MLP neurons of a small language model. Each row is named by its layer, matrix (up: input weights) and neuron, and shows model dimensions 32-159. Each number is 500 + 40 x the weight over its row's rms, rounded and kept within 0 to 999. Numbers have three digits each.
After each neuron's rows, "fires on" lists the tokens most often at its 100 highest values on Wikipedia text that the model never trained on. A number after a token or word is its count.

L4.up241:610445433513505482533515411463552509378539577424549481527530518445513500472513551523518527506563518485509535482446538464478390469495503530476526544497526413540435489541494524485532485458478477496494444499476449478545450474500502529551520530475501491529465464482501475627407488551475502458503511505475459461443458520497514508481556485480554464537535441502411537493540536502515501504505
fires on: "erv" 11, ")" 9, "O" 8, " h" 8, " of" 8, " me" 7

L4.up100:525539442462498596468575554516493403562539520470411497541492518501574444495450515525471593482525485508506568492432469449503489502527496410459498433497490443459465529493474519564521520554508544528459595480475553473532470499557504510507543530524535483511523550416498508437548446529536460517514519468499447519499534522524501449522539527553522560536541549524485435443503470490497528507517
fires on: "in" 23, "ine" 16, "io" 6, "ro" 5, "le" 4

L4.up459:449463419561494468523522487545522407499456445546546476499490572509509478446526496496418494578508495518543503510480502500554499532554456446379459480490517490445481518502538453549509467517491507478457459481491452469548490454598462535425443525543521551500462523527435563521536423525519465556481462508445463608524423409479456489489518505528418489485486479495444488544557453494447512536544
fires on: "ang" 16, "in" 12, "b" 8, "ian" 6, "ag" 6, "ab" 6

L4.up488:457487530537510528496454576499508524563532493492506486531471435518528537458529414439478498491471450494497539448472504436510482532531474487445520537601497526487449504500573518463486497563523464488584539552530438516508562499606493441442462540527460482554483457543484475480490512511556582545477484464509445471458522483473491458532517572572503521505489458507528495474520399475443516505454
fires on: "l" 16, " p" 13, "ar" 12, "c" 7, "id" 6, " n" 5

L4.up283:462510571543527537529445428440517498549515509476534499482524521472592489444518437457394543503577513503504524486432491482493518511528542464400522509552573491485424516459554492489479504483532460547501480521516533428528540453488522541507522469534517501517469520475482445519499504502507544482488493476527474540436478458510412542485516518509634510531390490505520434427468587482443498485512
fires on: "===" 20, "am" 12, " ==" 11, " that" 8, "ze" 8, " ===" 7

L4.up519:490484525557455457554538497442581574465524454476476533509536572460486465504589505539522495526421513551548516498482528450505487521485571482546501446485490488499490472505500525543500486486446536491437519527460500530482562488564443492413455514516525490520525493472478558586509486486459527480448521510489533507490435473501515553592514517549540471558590477503473484504464515493419456560512
fires on: "id" 15, "or" 12, "ed" 9, "our" 8, "ial" 7, "ment" 5

L4.up75:467473537512462524527550522519470498528459509488577507482550517464530436520473459516513492527442453498523465477545474579494476507483507447468496440452458424486481496562515504581543500502460507510489475493537417501510483505539531444467573549442475529563480470495484522583437491475524460489512578511564570496418502517420385495557453527508506479550531453523527535434511498527501462477552
fires on: " R" 12, " United" 10, " For" 8, " r" 8, "osition" 7, " T" 7

L4.up152:514557608522545482469568502469621479482528513525491489445617565471467491462596452449493494502533550491553494520494543450521502533541465464513510469517495454502452462493486560522500525501602496557491536528470472504559489517480496484464549471525571513480474528562450450543427481465447520484504538466490455534582511475505482504489491494576533538458495544465464535523485453509509520425545
fires on: " St" 20, " 197" 13, " 196" 9, " 199" 5, "he" 4, "7" 4

L4.up513:456529488509564463431563515474493451448513489469461565492505640477477461497475487474501428500473509517453500537559503538468426522479510450508504591475449503521435482526520463559484523515504544532481565483449510540563505496516473443514496508511505475592506508535461543522497442398430517528458557541508522518542504534500526562537450483521518375512422444460527473536481527510509487529472
fires on: "ic" 19, " G" 13, "in" 13, " Ang" 6, "–" 4

L4.up632:509511476520486519475561541470515597473491500540535558555470511509532403583530520559488547568496488469482518441502471513585452502494488579439522554467547532514525536397488510465476525426489461525531507478509534485445473535490525475456476516500518549492523551557507478414457494503510502506462482490508551396510564497477510487529510526543460527456513526510449502528489439464514522456521
fires on: "," 15, " B" 14, " and" 13, "b" 9, "ad" 5

L4.up701:455525478474501503540472468435451508444463499450492455568544436477462480542462489557483439478496504496539483479492507513501523501532504425498462470504536589517427488475534468463521472590428536483463525409485518515446464525454520515469523461440457461426526504536476530459459471489461478482414593473483457495477477490483422501498451536520447412482413476484515462539462491519426425424497
fires on: "ir" 12, "R" 11, " also" 11, "air" 9, "ith" 7, "ow" 6

L4.up253:566486444460543481465494504461529436615549498469535504527536554462472465551538506496479519544505381478519477454485507490550515578567501531467497528532523477566486545530521494543458490573522441584581494487553481443438527530466522431431464565499549476527522525519518561487568497505539500497485483534571478527530485505555504423496523526477466508556520502532446508476489466503519519554556
fires on: "ant" 14, "ot" 13, "ag" 10, "ib" 6, "ph" 4, "y" 4

L4.up215:486425573498416472531594482572486535560557527467542487561495475536352518471491541506497496528480563473489562453492449482478505534511492559512471546479506480538477508610478518502535532491546524480430493515495472383454511510477479592522494506528536478503516465583500470502494473596520487482538498490427435521548516494502478588516508506529470498584489504481581486557489509503504484490445
fires on: " V" 33, " a" 7, "ov" 6, "V" 5, "ud" 5

L4.up209:535491485445479518484472488467521543478532469467481534499453559450476456523469491443490500559450508510567490486606469568483461419527428475598459453478461456534589439496482459542517493458476483444506515509568453502472474425605445532535484530431487612569508448497581530467517476420498481504510483385473512500496476455531479506519545462525474528483525494539437496529472471574554440512494
fires on: "8" 15, "7" 10, "2" 10, "4" 7, "9" 7, "aged" 6

L4.up211:462510487503546505437471508439519407523447463479502497539546492527502565543458504567468481569532481543511496480437441483487407470500515479486487500543523510462493458494459508500424508530505481455510467499487556524572512460534442509504439482479490489408533509435522507492507485459518473491450563501532587492492521580525523509477505483557440548481556540462474502480517525496442517553531
fires on: " w" 12, "id" 12, " Q" 9, " l" 7, " list" 6, "oc" 6

L4.up326:628507579427498470536514485436501504457506522494466586545581482521475453498519433496485514569514487466527516508567427501559466521573543640506503528622480455465476510503438531556493517526448498559532533384517537511518515502500472446467526472491469475554474506460456461489521499476484491449457557462530558509530537523525507485476471474420505567458503514461485536545477489517553513487505
fires on: "0" 18, " 201" 16, " 200" 15, "9" 9, "8" 4

L4.up47:534568500527552479442436559479464522535511481509518436494544495500528544471522476476503504507496520443515534505510487488445547500549525611456416473494494472501534500515517510500520507503514556464456445520500436470586488518492498504465480478514529518505521529532526531414507485499422472486495497458482509532467541522478528534439497590460605434427459540544491412582454483484491514571559
fires on: "b" 12, "op" 11, "e" 11, "ec" 10, "ic" 6